Part of a small language model's weights.
Size: 9 layers, width 512, 4 heads of 128, MLP 1344 SwiGLU, vocabulary 12234, 40.6M parameters.
Architecture: no biases in attention or MLP, untied embeddings.
Training: a variant of Muon for these matrices, 6689 steps.
MLP neurons of a small language model. Each row is named by its layer, matrix (gate and up: input weights; down: output weights) and neuron, and shows model dimensions 144-335. Each number is 500 + 50 x the weight over its row's rms, rounded and kept within 0 to 999. Numbers have three digits each. A neuron's up and down rows have the sign that makes its largest values positive.
After each neuron's rows, "raises" lists the tokens whose logits its output raises most directly, leaving later layers aside.

L6.gate259:478455565516473551539469446422408497495527448502510488518506509553489456528511480532462547479500449396573540519490527518521428499486513483461503458522485491456494515473499472441456506438485502509547514466431569512491497461468465522484571429483498573480516534388578507566445452469539482486500531524497553398439519438427528515559316473534503461480565485531563531455485592516491547503533584571437490530482489639517499519493479525556423489518596398503486514417485526458533531447556495495593531468525536501455502550444472588586595568480497445572501526548523430519546484430488571523
L6.up259:446481536610473568472532490470412540478559498545586518593486465486526541439475444508558476456485537486456410423468488494448398588568515542576463510505380417447500520472420514528533451444525501457537495511545480545417435426440510487423576512499544467480533589449450553517439529485555546508494504448467537478433566527489479509450412537479496505443575493503546463517584482445501486565567469497512516531429397491523523515598486509442623546529432549471467566586459396463514475576539524552476510582509471532519489438439518478466583430561516491361472520525577483519485517432479460633
L6.down259:429488407497489509468428508489475513479540478581533380572467423479510506536554553528502447458563524473516584540568492512575569516494524535447452432532490535504541401561479469503477503564540594490520468504526539446520571499579528388492521554565490480473572469381575478527522511486458453490446424655515532459475473525475458505553466501522600409482486502572499499552427425485570467498431545454494515461494540559515507380406533450509520521538574393558529512609517543512622500505476496537495478530391521502487505505455504506425528484521473493479434449475615530544535439540426577497
raises: " right", " north", " east", " west", " south"

L6.gate164:501490446390431414563505538477548498411498560488455431458446340492471527563506427527544491448578482520480564597443459496460512463578560496509543433575445545535565609510440489519495465536511586510547500496449566529579493407626522484417472507455498507436501496465472480478447481351535534464467533501478503449496535384540453498360451514520537512519508506494454498457451498483458509504526483591507535521519538533519515503490539448595436494520477489466519535551543527528481526447524498539514497436456483525550505413541447530597571451572462538457570546490448433527492479404567408479
L6.up164:553479510460491480409417478504537553448499461468561497485487436564419493528533474448450526486507527475586587489521425609503433475524542547564560503546485548551585480477571626512502455484478460439459503501472588490544483521538397474499517522423571514414514555489503474519413546499516483511453562385515484461572542591495472502486436611469514542519515499521428476577582491483556463483551577482488413492490504611511452601465555585533398472467418508513466533577541544469588497448518522478411578499510425513463544485605510399482504505478405500424534487440497553428547490481483503472
L6.down164:399497502563487470485421469523505520512574531502531557547542466482549490484561509546550509543473470528505458451462457537559478505493607485519549558467535486519572482492439437388561625646551505490505503505523487460416496493523453467463524527453467497463461574485521457515503542479552532538397511606486399443530463527539570446516487539510547551504484497535525511598574560432443449572526514446472446476491462497442525465540584505474580497438467545430558489517503400501511535534525466533443612477575537449500426446520533504419543527617567544542466525548586535466531569455527528487
raises: "oor", "raf", "iff", "ills", "ross"

L4.gate846:582496494497460545591497471506488596557486475544494520519504487531439473459496452446538453493504316441465537515427427429414490469509412367486598438453494535511507471416491454523496505493441486486533500445498459512504589470574499426529447471636471503575543507458496507473519509434539533441573477494482458452500477469504623529448492554392574521516466517533486488523485499515556513564509476462495518549456518506467482446528448461494524517579522480501492558457431550568575556495519507465497525450543407469475522347517594430422458451459346581474511568459505376434580547547480460508
L4.up846:473578495531458482576453516477552598405503525494507527399506545516475453500533534422471531526500413435518538554511499539456565449498442416492425426521492508439484468508479486539526490466530500514495551436484457503503449459593445534491486509527481433533585546549529536431575507529436416413533420423443590459490502577475574492533411505441556550535471492482409494515528503497471528482507483428521454484463397478506432441513598455461515535582547541481501468431528505494554456541557528464524505457536404459505584450497602463475439462531584540614481535497511470555503543523587482563
L4.down846:454537545448548469500472559496548517474476401386525553489537420528529489447505459474466492548539432468457517438515537498486534532483485582566443432547450475486492508565541530545498509516408531457499534553484408541557406476414492474509489432641528425546567496608511494508515489546426490473470457497503495482468525525387526539556516506463508537570547447453501399433476445542509593529517555542508485519507449549542485494455513479608476556582599430449437389468508472535530559620478459524491530542488453423491477447452508538511479456543277525485425485416560454500508509559424515503
raises: " for", " and", "-", " to", "."

L6.gate930:477506610491567463402528495593525419454462567489547561454456465490538522519487555560516509458478526504439536555482552582444490578618485596443548513500581524576509587662485416605417542495493511473439488495585422627389597483495456434395495491475504491543509419389443536513482588476474470623465560477514499447448543491483482519465413507487454487472459581551617513503500441494601459510453546435482439495533553463478472419406549468455586517505494478547520457495450514478535534545552537614520484476445473533463488515582579501486541473458542553410382562480522491516536533534474494478
L6.up930:389461539446536484493535557436555528457497521486509519442549492528549500446483479430547545499487525465431552501459454589545552495443444485487411537443533496516472509476543527499496492461531454519512497493581554510552454551479372546464484446452420474508560467497438518578468488611568484580491451475526480411443505539523538456532410460542512478441550548426607592469458514496515497560484507591547419504505547487512555514463477569391517556497510568444489498475488481537526469504490490512485498550448478544553547483555511588550559524536646567520472444418494580537544484623497535450
L6.down930:522453519432540533420537510555535478519468486506503569501616473536529523495575558433470497467464577473543488455490597510490464573519461534407429489468501517532541609510494466446522453452569552496462456495438487458461432450530480527479467508501494481533576492534534542435461576461434525404535510475559496494462562518602475545481533356506518509491539432533496480531519476592589462450504512612464498444457486413530555477488511518508420497568543549495455502500504461539541537549503509556468556573547498477573583526555485464529458427543111474470463502574452512586509500415501395567
raises: "',", "'", "’", "′", "omi"

L6.gate685:450425382501540554440491521548489515426475425580473486475532510572411540582533464562496589570496516550502490537510552509473562510633367516578585430440515557514512441503504528552484543523487543516455511582442438508617599444457582514558512508520544457481491540523520410430590531495550537477537529547506507516486531469546399493488447472547498447588445501557612514478487522551506509441599546422593589571591505532524519459557557563457441498422503507534541484454536501484432392617497432588491546490499477688488456476597508469548576491451489423513536535482481529485444496523438502544
L6.up685:440457462476507501456454470455481435493432463505537428433480468543439553529553516512445501531464630552518554595465547573519560572522409476528482449351579537490507429493612475490343470525532437516500572422420544459528576585475530532458512506510499453439557599459496522570574491521491483586552488500543417446413451552555547521432421554447475454425515577461614511523584476533495543433546459520473448550478473494464380515599531560405550523477514505470481483416454468501550472592546472560462552512497501532417567584536518441519557425462436414501475590479459523494488474529451428543
L6.down685:602523471519503494526500451479455483464470436498484525430480592553532473526509589502422579495599502538485518456487502463525536568580456453586515467511427543464481429513580468461532551555570475565473518483489417479535518538510481491526601458483531492475536538564505446478534509432444475587486397481490430428426474517545466484494422482437460483563500518528521541507502397480497447488562517515518477476439513651488457443587473466445506516470481456448478569487544400388524479471515490412486427423568511501495467515515546486465491382510365488448428564461431550458412592505527557527
raises: " rock", " music", " metal", " hip", " pop"

L4.gate308:466510506466475532468586549389494559536523426600508515570568462517549467533486507481507587481472470442453524520574597461525514443452598599530481500587531489474496537465486484415567403512394560557550443600426511527445492565589433494609462451586478481391504471488513511494442435324546409508585515536406472536502498516449523514509459425537392593476478458568505505423500427510534521440497472504525492529410465459471500479491469523379525505472514434532552492431508436521550555456437477447447475461463506506414441566513477531494550508472444494531506433479487446526507563477492522421
L4.up308:544534547548458536502451521628607543436466439526512484551459386477557493437549616501522527436468463525572485625469560413525492525472445498505488452409507507564440582481450452435489479455464534490523499557490402473442501494543565481466411521556535469436479518469551495444441503514521489506540495556524559469451519504406540501529457518508384508451441484501482413542412483472521466436501533459503448528475476579592453409446629443526498483413532408500569489463439516523471496458470446444417562618439499512491466562443486547511580542609457480414492470463478512478416545530426546531
L4.down308:439521538451471442490531543439423543463527530559514571526458477471463544511544500477509555527522556503567531490499593504478496496449472484555448511463416471496510538480544519494528515436509488499537493570485579449504512565508494518463519522497574517469514517423673472389438495447475437537486488478519495460601495498498430507448453440588554545617544450525518500437446550455412486452505458501522559508600542558513569561511602457496533566500610527434479545468541523492497497459550516495474501505439550544586414497463585537551555451493330464491442477502418381587399548482443525455
raises: "ise", "itt", "ig", "ats", "ine"

L6.gate321:539481509490452558516611521513509460451503503482448546472541507516396496541486491545496463485464506587400465468363520496423503576515562547485546466432425507497460436442556475536480573493526501534447514570493461424399412371485515536389407461500509412617565460532493524494542470487387469455575579474510538520474514490492521503475546532537561468444537469517522520484558506507506533524601451558433427478458497540569435591514497555431429501485438535476574415356496525505533510413501514599489466461490483477550466556450568424562406489507593468544537570485478440458422435567518527499
L6.up321:502474481592540568468541529471491340460455596496499464430524470473457555475476498461500509552511537539534423516546437467505570420388471501471455462407484568541573497573472538543444517521499495458476474413517460381505568420533452563464475527497528586495493451484534520451514478503486466421472486559440506563545467529486609540483519512474463529500533517523460512500470475576487422526457449458506474490510509520518491425554504476557472545514513527513409544556450508497537524512597505421589632498556529455477538496462500568485594599499473531516517533429494555527514591560457473446
L6.down321:548507553495460443463504479630546609491546429439535465467465473557431584533554469580406499496511424553513546491539470435426498492514487530491473456470526485524613570388453528471569545501544510605451467497494651411487396521484455493555572536503479388468465527506399413474535523434496474473541511396473507445535526616444422528476497429453551551514481482530475477504440476482491588537486451532474566528415473574553363621553508460405496397487587516454482422448513425444518541502474497478477544442627482518572417488537550481558466496527503465561582423371532485514471412497512495470
raises: " each", " him", " these", " themselves", " this"

L6.gate154:558467524507490489489402390535494545451479447519460502465514499472548545477438437494478458505457553564483548488459467470481573415487553544506547462498567483436507481483490438490518687508483531521528525441480538454528456388471614542374436518488500446545578439486497513452564522497546472491495571479411476488499413425363502491454524501566475461440395545497482514478535500459523476420597592460572527415446531473497464559449510518470436557513477518579476558473508497458495483494421567482491466468605610528553514575433474538466470413490483500502461566525452488523472472346603584508
L6.up154:554548434511550522397498421489458546485561491488556519488505496510528524442463485528508425429499539491636506429474461501548511556388450534499581506453427521560474525538503484536463575517536489477518430478490540392450512454491521642534439459479521508543604481480493522449525585467492556526454454487480531493488430537451529410535548553484466442504503563538398442482462526434539466423568515555461391402485470445571441456497486494499422538458493545541362412504482487548484563531492517526521543497508571472459518446506568501421499473360427470522491567421545510509508495532558409529
L6.down154:599527546488494434446447513482564469510481384527508473560427539392528513534488489457490517480471487459578495440425551553550507383604493571470498515571518594464475510456476633401526538545598543500512495564555575444516498415578489578496503564485566322529492568521425455481540508441533495555482505401556457506491501650539530524502483474439537528438420569525396492529457565498477574516462569341523517531478447513529498498509543521514520472472450547536540539525554459543447530400506540471432453604573479480429446550499544531560432459434459454527418483539507532476521495520484507542
raises: "borough", " his", " its", " Other", " His"

L6.gate73:450557471437493451480462545479472601521552444430521440532525496472430427460469547481403467521517490469417454483467502478518503517556536554550441461505500512533449566558586548545469569429495553512380537484532448518519447464501478501602448583517527531500471472402586567558451473505547466473493468420467519555552550480559546501543491507457481508534454464483457472394556555419487471553461478493500440573485554488485487462435556545497466496489524470542508560562555476459527452442507566512546559485417539445430512501493492526548427560570470363484555393579530455540523546500514415537
L6.up73:529422539481503514511483520438513409420499469509506380464475478540486487432435537528405505499509582477449589541544474435480433556573451533510406460502464458529507451517522494492537538437551467509496436549514467510480451498471605494466520529462448567529551523449487545507474443542540437528477599454453553508446488577601524582512470514411537494593472494495457556449460504513485595528482499462525483457534574376510437500452535526514522431641503446488468488489496554531518491516446581490447399594545517478538541442467539517539504572422593425469409492504491456614438473478585438501
L6.down73:505543529518501496533394506421487613600511482510464519589554490577549442429573429463471442439581539510383502524490479485563483515387354505554538509472529530543528458484667398450512392467453631486495463455439480453516503515536554435556587545450549523432509475476534585533487459572529385556440484502486485447563502462470474465495499507430500532577464486419439512410488550533484499496477484543521499514507560533502519468528540591521486456503545494418481535691590504505606489502485475538492438460441518532557490469508491515573431585560342423525533437544534501546501571472595484541
raises: "kn", "bec", "wer", "stra", "sch"

L6.gate709:565497453438430542407518492489485380402515482495586546554467438529386434484422526525453533557541454403523521399560533453500480527554555520429465489551502447492518457499497507538524557466547600448416446498500425478516474489514480468536502515527566409516571510497468557439466583434526584530499441516509559441539524471454534506546630496464407456484427558607510493568541524469502466517528523472525458533490458439478476535495384528582463460497525477554476504452486507550516487418573464518565540554483525455558562537511528385538541486424481536426513549527512588569525514530578414451
L6.up709:492450562354439535434495458486504450469472499477476495468542540605463468491515474465446424496516431473486535422445589428472511437579465562478490472561521440568440542496444541584431588448472538513456519466499470534536465504522496501510478419550526491532508503491432495481487516587498471496470484525451523539516464524440376527527523542445512493542430531533514562568440521480509515499422515512513510471565478500548419582493449459538521528516500411522438527441479432529466495407492535436608582539467481464495524598520488512567481508480465513430510539517549593466439506392566450465
L6.down709:527545518454451496434553514525522443440598473493529486515481508538501486526554613536579473510494474506420567412506577472515527519444465557488490474441530504430482453548453432424409547474524518526539436461440487496593469534436466462416518433465574457514509577475457489451541560532535485482435475499411545430421558491475511446594595490471504524455449521558464531564440601540431531478514557471436422515519385548499489504557420478483557544487474493553399530494486463531565469479574485526567573489524544523463576577545494433463531498490331494474422550487568487454531594466465558436
raises: "ullah", "udd", "ull", " Khan", " Shah"